Weights of a small transformer language model.
Size: 9 layers, MLP 768 tanh GELU.
MLP neurons of a small language model. Each row is named by its layer, matrix (up: input weights) and neuron, and shows model dimensions 48-143. Each number is 128 + 32 x the weight over its row's rms, rounded and kept within 0 to 255. Numbers have three digits each.
Before each neuron's rows, "fires on" lists the tokens most often at its 100 highest values on Wikipedia text that the model never trained on.

fires on: "\"", "0", " |", "al", "ating", "/"
L4.up608:079149163158126114132165066051122103178086096143154126110151124076126110092101130168147094143128144186166127172191138092107123133095137115161127068072119123118153103100084095131112174162080163116106126156090101125154088053139108149112129116144104172100194065084097084052113181120113083160

fires on: " |", " ", "2", "/s"
L4.up199:082063129144139174100157181133183147108107134152126100154188158139118087121102175125138109121095144134132149102151126099109157105130134138164113124060149210124118140034141139150118113148111210082076141162101109130131131100101127127189124129153129132162122105129104140087113190137077114188

fires on: " San", "iet", " other", " produced", " aut", " run"
L2.up745:118133150129112143192136166071154164121124178122166134223112145120137083169111127167141123127169111080104119121168089166184137000169155109144103145152110080144106122102153130121064166162119111135119142176154113133126154139141149133161173179106118102030101141094128145130098119102032138151

fires on: " of", "r", ":", "re", "d"
L4.up362:132132139124114081109136118101090126184116142117161081114117167097126089147153135160156077172116112098125152092145127088091123125153115139192115084093167153141125136099102103091127128163090116117116143161068086144144108064074131098076162095165135199092196160146130120159132131136152138106

fires on: ",", ":", " |", "id"
L4.up256:140119110129133114161153106108135120161098091133142134141065137104088128168147145094132095146096051121138108150128157078073144119103177129204111121091173156162128121107067131096101087145048148093101154176100100150139125096120093136108176127113167111144176064110127080097058208078079124146

fires on: " in", " |", "g", "G", " follow"
L4.up167:079132099165102136130110162125127139147140100145138122125082073095100091141126135096155151149063143086131129054106098088127160123124115139090123147117136190170105146128106084118129079139066116080151153143138131154136076132107033091096165113147089152116133148135148105116123093130053125130

fires on: "in", "al", "or", "ar"
L4.up358:118177169143127103116173135160095042225149122124139120069152126110066141158073162102172148170133089119116143163119168103100113089123119065125081159063126130170150145148138100141129169125074140146134122139044058090141080139130118092111138119155159124051157106139119095095129140096158123059

fires on: ".", "o", " and", "ar", "2"
L4.up490:140117129156136117118143136093098087162113101039093080122182149075104122093123134120125129113155100094142147107138138155113122055180117139134133135147151116170071137140138116111072131121135161150126162146091114143090147098063094142110116147081097151092178098201148135136135137064192139145

fires on: " leg", "ended", " add", " bel", " home", " Stan"
L2.up61:116097136138122111119146110180126081097104134086143126173114098123111071051162130158104109131126124109075133097061118131148119039153132155095168175091127138086130137144128161135082130121119094117137149181098124126164077155127164098160128095117150131119210150177135125095200099117100114151

fires on: "ant", "al", "ir", "ador", "t", "or"
L4.up366:169156133112119160091094144178132081161163127132131096156143137134098091095108099127179160167084065081139160144115150147093060145123105077126135102107153109126126118161109124186116104129155146086102113175065122070135155096117168150162209117123151138055141058165116161098200203127177087122

fires on: "ition", " down", " att", " rev", " Turk"
L2.up327:133171112150126126073143121181111196137089062130096104094174085142123101094123116119109127149111149121223130117117192134093139135131156163179152150147108172108171158120150025113142129119118162150086094074114149151098064089139083111124132190189136169187137077172134111153103165123165165097

fires on: " leg", " sec", "ore", "iding", "ground", "ular"
L2.up444:156118134172098127156138110182119037101153115145088078178191150107122102084128133164093092076114132091145138117098171130193106166147114136158133120121089162049117158114138155098045140148103111113129154163112120104136085127109141138130165084092180150017175148107160187126150071131153097059

fires on: "ony", "r", "ly", "ome", "s"
L4.up727:156150145132117149043109138142164105199133101082203125143154097083089159128131119106130116174115096115181135146141122136130132120135097089151073095117143132129142153085100093133129126128085179124120122115101056109117083076079136146102145135124118144090156112093153093122150133112198107092

fires on: " Division", "ines", " Aust", " Ant", "land"
L2.up182:111134081142147088099133125169125218113127083075111144103196124154148110052103139140128127152112154142136144146074170133163124102089149140154140113128130165119147147110123010154166115127097148132107116105086127139129096124075095135125122189156163089164122089171095082149093135134183149133

fires on: " early", "ior", "ional", "ular", "itive"
L2.up749:116097101154133076079126078066095118204140079140145178175101163109143126156123165112130149131174125168096154122141163087159147078137125156166170108091117143105164097096098112113085119185132164106149098109147094098125120138097122129107130113167181126160097139178117103116173141081158155163

fires on: ".", " ", ".\n\n", "ob", "ograph", "et"
L4.up455:119134092128115162097197146149116081104130123110137072165179123074105194057098090159102130098099167145176163159171162147145160081136154146120095120143140085115150146130112165111111124136100178094119123152172115135145117121103103156118112213138167131145201168164125118095126144137130070104

fires on: "0", "9", "ification", " Dis"
L2.up6:142105120136122124203128140161147124136118119103109107139175056126134120057140126158113110158115145135085144160147153117245096215098114113123136133135113181115108141105106043147140136147146113154147152144137153156113077088100118144127149065106121134088148060169162112107106130100150167103

fires on: " they", " life", "ative", "ner"
L2.up323:153145127098127167122102108078142124158155111125119134068091098140106187102130124110128132182150153139173150118180134094109143143129127091176148175106087136104091065125162177132148113121124098135094148102197152059087089120155121158071106051183154145094064106178126171078079129099170161147

fires on: "7", "9", "8", "at", "6", "ell"
L4.up722:164121072131100096090125134127121152122196127114181135129146149116079158103111128145126102181122172103136179083122096090090149070109137081091134137105085123118049124133101109089147105156114194039127131105104148152115068103132131164163097171120094138131145086180147142127097126109039103126

fires on: "way", "board", "its", "Y", " top", " chart"
L2.up210:157089139183115153143152157077149129156094117109149163126065220095100116178127078079070091162133163099129097130082162076120134114065179083097107145145130156130105143139154128137071163140203085189094122106130107125131053061050142089123103168154143074122108103112134064100107123159127137127

fires on: " ", "ang", "ad", "th", "ok", "-"
L4.up565:104176135197070143109131098147100074084103085162161097152135147116124180127090125086107073157132100114183187166139152139159106065182158073183151105163165163174112164151135100172156110115116119104107099176135178130148132127182128102121109138145123103185163091073120172089058181151135102167

fires on: " later", "  ", " &", " long", " Or", " Candidate"
L2.up678:131148139104104130169128138071143145137135127196139132078124159119144140205085121129117121170119115156170118143167122124120130100159134114161065087126093101205115108125155143074168101148110113121121127183168135099114157137121100167156115144137155174094150180081126080139195096111075141177

fires on: "m", "c", "r", "M"
L4.up566:094103120154049115109150137140178101128177112081141123116095149119153113145089174122245129099121146140116189113128121160120163144124163109094087110124144173145076111112146116153081131099110147087129147121085108153117147095084134127123168143140154096114197111115140106063128135128060075162

fires on: "s", "c", "ac", "re", "esc", "l"
L4.up553:132132102126094050116118131115123126104166132081164154139073119153093135131142148086196125123122100072171172133069088129175126120184142137178115074079149131097137110129156102102155071116097194056104130122084140177105100075097061142064077139135141110202163127161120127102168112131101142104

fires on: " including", " bas", "ph", "adel", "American", "ur"
L2.up142:118089084120164129109147154146147110138086175103147139129144172101112062086142127169153176141115132078152150143078111164095115132117113153083143160119108185112172185097119117181132154136142192117108135120111084205149141140153189087170178163130057089100102090155123144145158143129056087140

fires on: " known", "ived", " century", " used", "used", "ization"
L2.up64:135073085110156068118085144155048149130176153117168146126141107168109137091134156160177135113132124139140131173161123157125133101178114120149117108143087085146160078108119148107144118124128126194127084102136129082143102107108127126121069155193161095121187080157108087160153146075173091130

fires on: " rev", " opp", "ification", "ess", " result"
L2.up485:152149149137094138135108115165150098135138104100093109102160042134122133115159097121110106145120164146133100104104168106090152180107132118184166204102127158006107126124127119116153122132149100147126125120165157100087071111109088128072102044184175157084146082195144164120128160102143181116

fires on: " |\n", "===\n\n", " ===\n\n"
L4.up398:123108132105101121085160140126167103086151156136150133098163117095137138139072107186141144130136088091170177129148160080102121079136117133112105164074108181128100145088085129162108061161055175117139072157143146103178062118096132112090148164127139110128184153128094107106092140143095052142

fires on: ".S", " state", " English", "ring", " Stan", "raft"
L2.up575:098107128136113106173122091159142142134103148154142069068059170115107029110131151178088116156122120070153125145149116140064075152135133159079152138105114159123129137119120165179133155128122149140128164121115109153170100166128233138132166158107083110189175154125169157133142116125115110115

fires on: "ac", " its", " their", "ur", " by"
L4.up45:072152095176131049184146134092127150171106102129096138118081191110105149081085103083175109095099125066136177129100151155087142179112178125161080104132150166142103112104163124143078086146135121106097124185072126120180128095073110110095184179127151127177152119144130148112126125122160089176

fires on: " life", " made", "9", "ification", " score"
L2.up707:129124124136130120162066139099182117148124159132116107072104086129129137083147146107111109160157102120053148147186111119183126212064111124120169172135128137137078135121105159115061109147173131170123143116141149174123130133132169137095159072108094139095152072171127129123030134092168156167

fires on: " |", "s", "ed", ")"
L4.up42:070111165134110135164173084131133117181200100167147153119147108103108142139087172138147123143150083102177172072131116111127132060138134113086130123129122112166120124168151099111123113111093164108138151145160124131119125134109131098149149144118176099137148134114131118103143213085131151136

fires on: "4", "(s", "3", "irm", "8", "7"
L4.up369:193192158112096113143139137068152153135163126108092146118087168090119125103118159106149124157162094124137145118168090074093121099134144105099135134107119102135114166092123173192148155200185114048148102130087161115132117146134150119134096136113112142135155148117084152124123111097080113052

fires on: " in", "r", " de", "l", "o", " Co"
L4.up644:128175116158107178101164170128142147137167141150167155133139142175123108160080113135154131166153116123091186071152135101130146140093128105128043124059091168084088110115157146138176089115148160089110094152062170159147119129135084083139126144205151103125175137143105144102163155130084145150

fires on: " |", "#", " "
L4.up150:088198130109137145201153183117157134146127188144143093135143191154070129077110123097118126111110121042074156097084115113099168180144152115129098079093129121112086178094103134176086092104097201062110097117075122171156095114123116089105231112141143137087158145155095117126122136085132110099

fires on: ".", " and", "t", " of", "d", " |"
L4.up92:141187145205156117152133177133119074190137125106185105103152154117113183092103124179137152111165153095148189117136128174098106098085100120175077112107160106119095175117087104109082092168096160145104160154158106122161108120138138144129149151140124163112099146222106172127099117122144122165

fires on: " dis", " single", "eration", "ification", " Dis"
L2.up378:122132087104136152140140141194137157117101089082109170106175057146157082072106118177098141152129175135103131194116146130161133226152108125166077097108122179095121183128138043132176139134128163147106135133100163171129080132079126110098127145134135144170110081173141137118124137113135177093

fires on: "0", "198"
L4.up27:113172118191113142165128061126070128148105113156124110129149116148158124114056110161142097065097116123135090114157138140097117127117138140157071105128151131149100174147112097109110119133142142050062113146076081153150138104128139128105090131118148134113190151178080101057195193052087131082

fires on: "–", "201"
L4.up260:094203117124147127148137112085141128103181110178172138126205170127106157123143118111194120119120127125180119067199117096082087120127198084130107129070152141068154186117075102125132111150054161076045091136146080106105094121137126129130140152168124133175158086138088075099116141122079136118

fires on: " home", "ian", "man", " mass", "ial", "ano"
L2.up602:102149139126129133112099106103164201140130139145159093098106177115126097117181123138160127160142127074113161137125100142147121064131165101218134191108081092136147140059159100165161170143116123134104138100147115073114120101144142092170118163148168096109052119162135094160145176115156105189

fires on: " |", " ", "R", " of", "A", "\n"
L2.up10:043141115114120127112138204118164135121137062129123131116095086114131073108068160092186118079098093084157176075136111136138125134105120109149077113145158160156068149128108096136132069174097142058118153152068136147170118116117134091114165130141122162128219131126171133115122123109095064197

fires on: "erm", " age", "189", " ISBN", " Po", "191"
L2.up134:121140154111101134167116146069134145122158140162164171180120147071137109131106124186161137128171098105085088119116127139112116000200148132187120110131099058155086106110129171116119166144133140110123161119185142151129071107157159142096144172120151131070106134106142145170117123101075144072

fires on: "1", "0", "2", "ism", "191", "3"
L4.up84:141167126151137114093182142137108123134121100103162105119144150149079121117112075122103178176136147138158140139121081100119169112129144094125118078119127171103151145184083143148107127109117134124121107146120157106184084116170129144181127210152105057195154120153136049112092135116117115136

fires on: "us", "\n\n", " |\n", " I", "|---|---|---|---|---|---|\n", "J"
L4.up519:070119119105121135130115180105199135132157159120148078105163113086116136156092153113126114135103109075180131064106117084115123107101139156112047149121142186115095100109107133114147093183069176117132126118061138162175131106136071106152165090164115101114141053155139100116103131068107054159

fires on: ".S", " pre", "os", "so", " state", " run"
L2.up628:110147109120104154160158100189151105108097153098164107108102112120147053121113111195114106149190113066110138149115112158107122022166162100139126158133088121087113148079155216111076171158106113108141142155184130126151076124137156146147184167097124150097176136162140171129207134108058147163

fires on: " play", "°N", "ine", "6", "(s"
L2.up203:092135134191134072103145123065165114217110114147114112197130176115137164116117148123120134137162132117128179157126105064174187153098116138117142145058103174079160148100106084134140139130118191114140080116170044144114123142149125162129167168142110150161091178125147155098173089073131121140

fires on: " Division", " area", "°", " coach", " Website", "ended"
L2.up598:142129132149165089100117111238127102114119133080118132233115152147120149140135137135105098133147157105101131133101128128068099149089115146105180129113126162133156147143118111127136115115126115153110115110100121159161097171092145128101135140102120102199130121150119122091157132143171088194

fires on: " comp", " int", " imp", " cont", " Inf", " ren"
L2.up358:047151094120108102081104232143132104116157118160082061140109144106121136119165132118154086101082132142146162063138170139140148156114109075117111137125111173165064189151133120125109114117080117067130162150077149141085111139110112108168125156161085121147154192109144120114130148137084118197

fires on: "H", "et", "orn", "ing", "s"
L4.up285:069154122155134129142103115128148118127148094127173119102109145148125123095079097063159097133105164144171142044126078107112172131129149129144118119061102158128097195119078136134107112179121161132073083116127115110115089087131094090131105154138158165166141079136127075105164122112117114146

fires on: "6", " play", "7", "alled", "ine", "ick"
L2.up385:086136128159131078110146129062145098230120133130120108168143167116142202122071171136126092118172143157105172146199083096133205123099107117114125118063087152084178140109088085105122158166117159066115061118161064149100141127129115128124143176131095123131080170133144155084180137069123121154

fires on: ":", " |", "m", "|"
L4.up616:110141187150130134206146068110180082133158130169151134141152170162127119145108081161151161144132119087130178091119173067089171147166155108177077114148104171091076129126135045123148090184123155092101121127139101077176127132137105175081149146171152111110088136212124141100087185139023113157

fires on: " km", " exp", " general", "ature", "yd", "ica"
L2.up369:113148093106130111071108148167134155121156118087099079073101145144099094149131094111126141161166100097064117069164146131000097120096156158161152153119106126070155100081147107164143134115110116145133156182108129093098187121134111113133101181137137125022185051140126122176104155136198120136

fires on: "3", " |", "4", "ist", "asc", "2"
L4.up246:174137133139077101078180115129128103148147138137112162073138084145106105088085142127160145203158126126150179182084109101135143097123150153112112101117143124116156131152168096096131147116074101156061104143150095084163118091110150105102112189159129112100176143099108088036084128088161109179

fires on: "born", " |", ".", " August", " |\n\n"
L4.up633:100164125190158150138119162061134089200131166115132119104152119083138127118068164097116143114117143108088165118154140123130102095154119126150112125132147186083061162097067110105115182126090173068082149161091075130136141134061173109111161132120184170090194125133149110111166119084160104166

fires on: " comp", " requ", " Inf", " prop", " dist"
L2.up92:073114101136103109086139158135111127076105171153107128118136141066136131120097149186141080120055174141138123108153151127150147134157105157158127134125132092105126119123076098134112126141010165107128123109110112080078071089136125103114112176156157158155163119142093083097125153124098108217

fires on: " not", ".S", "°N", " direct", " pos", " state"
L2.up767:125127148133127155174143113178125005075121156152158074087110132090137107172102134176115119120147128075080123143144102115130106124199132083131089123144121095124129150157140178110105157146095098096151166205116110121154109135118166131169161177042137129077184159098146177139204095111068112076

fires on: " leg", "191", "American", " bel", " mater", " parent"
L2.up502:138139092161093149139101133120128133136169146135113136196140140109107057072139112180117111109183129067121100086087141164084108058180157147160147116086070168127154147115164175082077110155134141134110160119122133136131157157156162109109091113096147115033151170132158098169234124105111086117

fires on: " game", "′", " goal", " coach", " games", " book"
L2.up252:112135151194129107120143101154171123124144147097120078161071137141132137087174133158085125155148125068122136115124095106132155154112135123081110207128151180141101183127114198154082190113088117116146107117111104129167108159163196130132113165109058094153124150091135113120180061150106100155

fires on: "j", "ir", "e", " place", "h", "ra"
L4.up635:118124118056034185145154148179144145137158139185129097068116103189103095166066107073128136178138135135162128068095113111077161115121075072119115143127122127104153118085131078120127133151143098118112153202155106138171085123194098091118116131229122112132186084148106111099139170089146076114

fires on: "\",", " =\n\n", " described", " Released", "Note", "/a"
L2.up683:141124131120116102094092158147049157152192120123140098139137087149100122151166108168211160139134103148161184174182103069114103113142078131123122114152088106121114063038104147127121097135151112157111130082147112089186114088155111132136097173137180159128169099150124136193107120045138075106

fires on: "z", "–", "l", " is", "o"
L4.up227:102117129076133174144175213123173158116127142085135117078124145130110104127082110136135088106119111117113139094139155099128083111123111105106070094154116126117104121097148103119133073106121148098115109203072091145151074095132120121130146137230097162086112123194155046124134192129104072179

fires on: "\",", "cent", " Released", "asketball", "ulation", "aily"
L2.up582:143061098130191084126128155152058135133134120097168096140137132178139148124103109131120151133127121087132150162140111149115122113156066142167117139146100152151115119086167119124129103154161133144082132102152104104131123058128172146119086118163169102116135101170109150177131126090144057132

fires on: " leg", "American", " degree", " mater", " econom", " college"
L2.up731:124118185147102139095145164107158129081134113125126152126143153078111133135176116123075079137110126137113091102060115162131115162142112174143123106082144136141104132135191155158075083134065145092112122121065089133103161172179166074081122120090130097088183128177127109083209114151098115162

fires on: " Med", "ut", " head", "rat", "andid", "ad"
L2.up659:080135120127102145127115126087134129129070160138171078075105124106147074159144128174121107146222104096065132166188101111255147057104149126118168121148096123149122116110161158130057117146136154159101152138173142156128124127145166125168150140100109113087159133158194084147105136086113105109

fires on: ".\n\n", "===\n\n", "\n\n", " ===\n\n", "====\n\n"
L4.up16:119099194098102117097164113139170126143152121143122086157168097113154158113087081158149159126130075101154195087156167110088081111100143133126089162102135177140092186090133085153118078168077191069116130151094128078176068104081153121114134183132145137124161170135099109170125097083103098166

fires on: " games", " game", ".S", "azz", " sing"
L2.up446:089138168124148127167175097194136099122112143066161176117073164117111154083120125180135112172166113080166133158138070108109130093148093126132116167144144124179071165074101169193144201123084138094147147167136111166174082125174182113153148156092086077102132133081127119162160052139110109138

fires on: " result", "vel", "ification", "inner", " particip", " case"
L2.up307:162148126111142149123124142109146168153121084143114186120160085157141177157135111106108134139099184150093140136174133101044161255142125101162103135101113142111128144172145090094166096115137130156074096074143152128111066152118108120112110069204139171166064111164153129082104137118114149138

fires on: "born", "ah", " And", "ne", "rian"
L2.up759:172140116150137091119162129124147088116089163148194166087155142151099088141097168117123120141120128132149093114164152128138135157082167088099090106089164132073151129194136156103065186122139112137098124154112116168096169118106131099179155069135123113143144080078116174142124239119159126136

fires on: "\",", "–", " University", "ulation", ",\""
L2.up680:123119074131165030122099171128072125134165135065181152104125150173130170109136132202141113105099130126124095167122137141116151108177090119159124129126121104135159106068111129130114100144136088158127113100127115055127131083144161144138111173183176107153184056188138121191166144084174043096

fires on: " int", " direct", " leg", "ort", "ended", "if"
L2.up419:106117142124129130179118120166116024079120152128154079133115142095125097136119142164096131120171087051084118088094122135167079057151109154114141117115125099098131136142157104096067141148121104124156151202127125160147131154139153125147155147051152158058222163140141127152156103121135102118

fires on: " book", "erm", "192", "191", "-m"
L2.up28:120124138116117168129164118130074101098123129110147153128130141102131128120081113160130115096156114131143112127095143167046123007193134133126067129119115078100119141131152196121054184118100124102134132136145122090158053129157137113167155173140128150105159200098119166142176085152088121095

fires on: "\n", " |", "re", "ish"
L4.up726:133152126118103095111093091122145117137121141150169136116182161113115145144112101148125129136112094110168142118118171106132076074191147110121126115140150125134134138119134104149134151146134108125122122226133111129160125131135164171122130081159161170091098158210093140112135155097091117134

fires on: " of", " in", " as"
L2.up312:109139079102152136152130118118134078129124054107159116129091111188133100093109126099174099145111090098122180070146114123135103134117080067139040112151120138162128113083125113087122067182148122093094140152108119131164137132080164137042162119151098157144169108128184157141133092114125107152

fires on: " |", ":", " as", " by"
L4.up690:136118144188123121197141134115194120138148125156155134059070144127131071114157096103159106130118099121103186119069142071133169102084136116157067095108149178128174149099123085140094118127148125071128118090104125056192069130093145089149184154168095094137082073170186101136150107128162135141

fires on: "\",", " used", " century", "ization", ",\"", "olution"
L2.up398:126112068121145038131116158119068121154181111084171096154145107160117158171093151180158151116143120118146145144157129116134197118180138071111135132125098103127162111075109139115128143107115111151132054131116117093124131085123097173148091169147157110128164100159097094108143185064131090113

fires on: " born", ".", "p", " sugg", "om", ","
L2.up320:185125108149137123093126141152075100161162119147202127110162066083027131082141124073171109196140123122138149113130152131137161125137115049139102175136092076128114100153140096096157150054077122163126104118118137133140100160127089120097126151171188108115133095150156100093105184105066157126

fires on: " Mos", " Ant", " Cor", " Aust", " line"
L2.up593:123148089147190106052109124174112158129107073105126120076155114149124156092139120115113127115132174145111145117058155113124138164095167151113208134121136193083161152127115042171183092136130143139095102085064123147107135130117103086132110176133141092115105070189126085129073156138204136137

fires on: " |", ",", "s", " election", "+", "F"
L4.up677:028148140122098151173133106132108162127186069142132155106091215082089087124065153132191138149141109101144093090134110091104151085124194129096098118158106151102055084075120106180097109160068146093129104165171121124143139093135113110169170140114131099125183135129088116120139118140118114165

fires on: "ut", " head", " del", "duct", " Del", " direct"
L2.up295:121128150094102122174092114103161068129121166138142111099107164114147133170119142137114108143148122073034135140152088112143143128137115110066137137108108098125082131099144236081078109170132084152131131226154135126141165152122140163141173044102130116046180146149152123130104098085049139230

fires on: " the", "d", "198", " of", "g", " Lu"
L4.up314:076187170096120108128162135114123093111140131125170116101145148131131154084128125083127172088170104121138150097098163142133073103139167090111074084123130198134098227105123129091143056157131105141115150189131172152122111088109113140081095078167114144081146146169117179099144135125132137126

fires on: "b", ",", "w", "d", "ph", "r"
L4.up296:104184126116094127135101133147165152185109070133140156110140171107129073081150147144156144127119096076131171157098146075102101126095083088189111077127146130137155140075115116186094121137109140197129121170096106132129144123078139099097125125143101146104181115156102094119159166097150110084

fires on: " Res", "ect", " down", "ition", "quad"
L2.up155:132135139142139123120117105195097069108107077130100047025122086122104123085142146144097111107113113132222114112109165146128102142131112170116126131131146161069151124149138128135115143129136157135158118115109139116109030104156111077097144119141128150143207115148131145146013116132180159035

fires on: " ", "–", " |"
L4.up401:103123152120116144119146113110098092134130162167184163135126120150058153073083080134201165188142162122137166099155126095094141149112138054136093130125137197075103206107108096072133067123068157126109129124093114101061075058134142152108139153171127100120121051162179146092131144128089119138

fires on: " of", " |", " in", "The"
L2.up580:052144087123112104119135131120153087151133110147135100148093109137108111113093147095148122134105099105121189109128117134143126150111074078178109088145119190171061130123184136074124092135133147104138156152036136163116130151065147121065167127143088139123178149132165145093128101157114071141

fires on: " other", " aut", " produced", "aged", " player"
L2.up157:113134120105136142175156164179109151117099143120125134239141113115138075176103118143142128160116128131104136166118126158103105140156135116134078137166119091121091172111146060114093160138100106124127149235141134146133095108131145147150193185115140169080119070148121226128154144112104180119

fires on: "rom", "ended", " Area", " =\n\n", " right", "ender"
L2.up492:133111131106127116159108131146136086111130147081126143101114076136129150121135120169107068179142119116020134107104131109075082129134168111148157159108107115082134176128131115126147127129133065121126146192111135136140111135086149165137146078056169127073183061186111100129199105111147151160

fires on: "th", "st", "h", "u", "ir"
L4.up573:116107087116051130107120077152181158160124117175148175116095141147108098079111136079164155161140110145167165172115099105090159092128125084116123050158130141142140118109164095119124112166149109148092161162060132088178069141122120084083146133236132114139122116125160133139115140141136132113

fires on: "201", "b", "re", "202", "s"
L4.up541:083172145114096091178096098164151124158153141122164140126115183136125164114065119144186126117123129092138164072111125107121124118137152118141066124160118163036128156096155085135093100148106129112118083129146140136096093144129106114134115150190152125192155113150131115124165125096099120126

fires on: " |", " Goals", " of", ",", " were"
L4.up516:065073147134125162129174165117162146102175109114134112121110113088106136191110129108120098142150111167087152161094154089115133119101122143125070104039144201128068174127089120162156059170120158103138116199114086115161099090146110059143136103116203137189131098152116145081150166111088106128

fires on: ",", "198", ".", "200", "m", "195"
L2.up272:161116105175137091130167105182117106178131058092255172141128150080108134134116120096105129130143112135171151170119143161151146139085191122095112117114155109123176103128178102153176186062081116117107126141072137166096108136115096051176193141181174130148142111107122125101130241123114141149

fires on: " out", " leg", " back", "rom", " Area", " =\n\n"
L2.up433:124133118118098148138152108183098136108106124112133157124115090125129091143129111140097088157155093098059145149188118146094110088149160144097101150107102108074137197128153158109083148110124103140099141165123130112159038122111145143158141092112135150188198138182139165123213098112106141183

fires on: " of", "ed", " until", " |", " ("
L2.up453:104154078145105090098089092156184115140137119160135138165104088109120156109095144168175128113108105135137195150086147143115113120106150094154154119143115168148114101148089141146101114173103149116176165150048120190143128111090102082049170147111149093127156113114195111067108147152085083126

fires on: " leg", " sec", "ending", "ause", " Sec"
L2.up240:145092114169123131167112096153159050105122131072130100200147100154129100099147125160072102118126141059083133090107111134115125177172125116125174176068108178058133184158149178099041132129132111118134121158104134088152137169122153108141109074137147132129161174143129126066217105117095100160

fires on: " at", " fin", "American", "adel", " win"
L2.up286:128106117171149112159120152167165115131133173100121180168157174126102155073111127149115131109124186090167137120084104151121130125117093142112166160116106201194158163130141128118113138149123172121123105061106098180156145172161183090163142133155086115166089119136131076133192109124088064169

fires on: " not", " ", " them", "#", "o"
L4.up201:134186106172096149117229250173140116108160136113165077096173141162143138087110149130113142112105167140136137114132125119110120147069212093155110144097101125106068154121084143123132097122114139133085097148129158114149146119119072136154114112101130062104216111126110132135108163075088131159

fires on: " they", " life", " chart", " real", " grand", "rack"
L2.up309:139146103092120179159118097113114121148139106100107177040098072151123150176119113123106116169100130160187139111180154131095130199151162099131084160099095110078081130151142186129138138111128070115110131123170131051114084127142124119100107069203117175108164118164109179096106105139168183122

fires on: "\",", "ived", "/a", " Released"
L2.up266:163047124158131115093102153167049148137150131127136111164154088181111169130136114117156136160133131118142107168161081098120102107150061128103100106141094130134095081069144113117121110137136142159116148114143097080166112074152183135124085145148164131140160119154114128168124114054139087119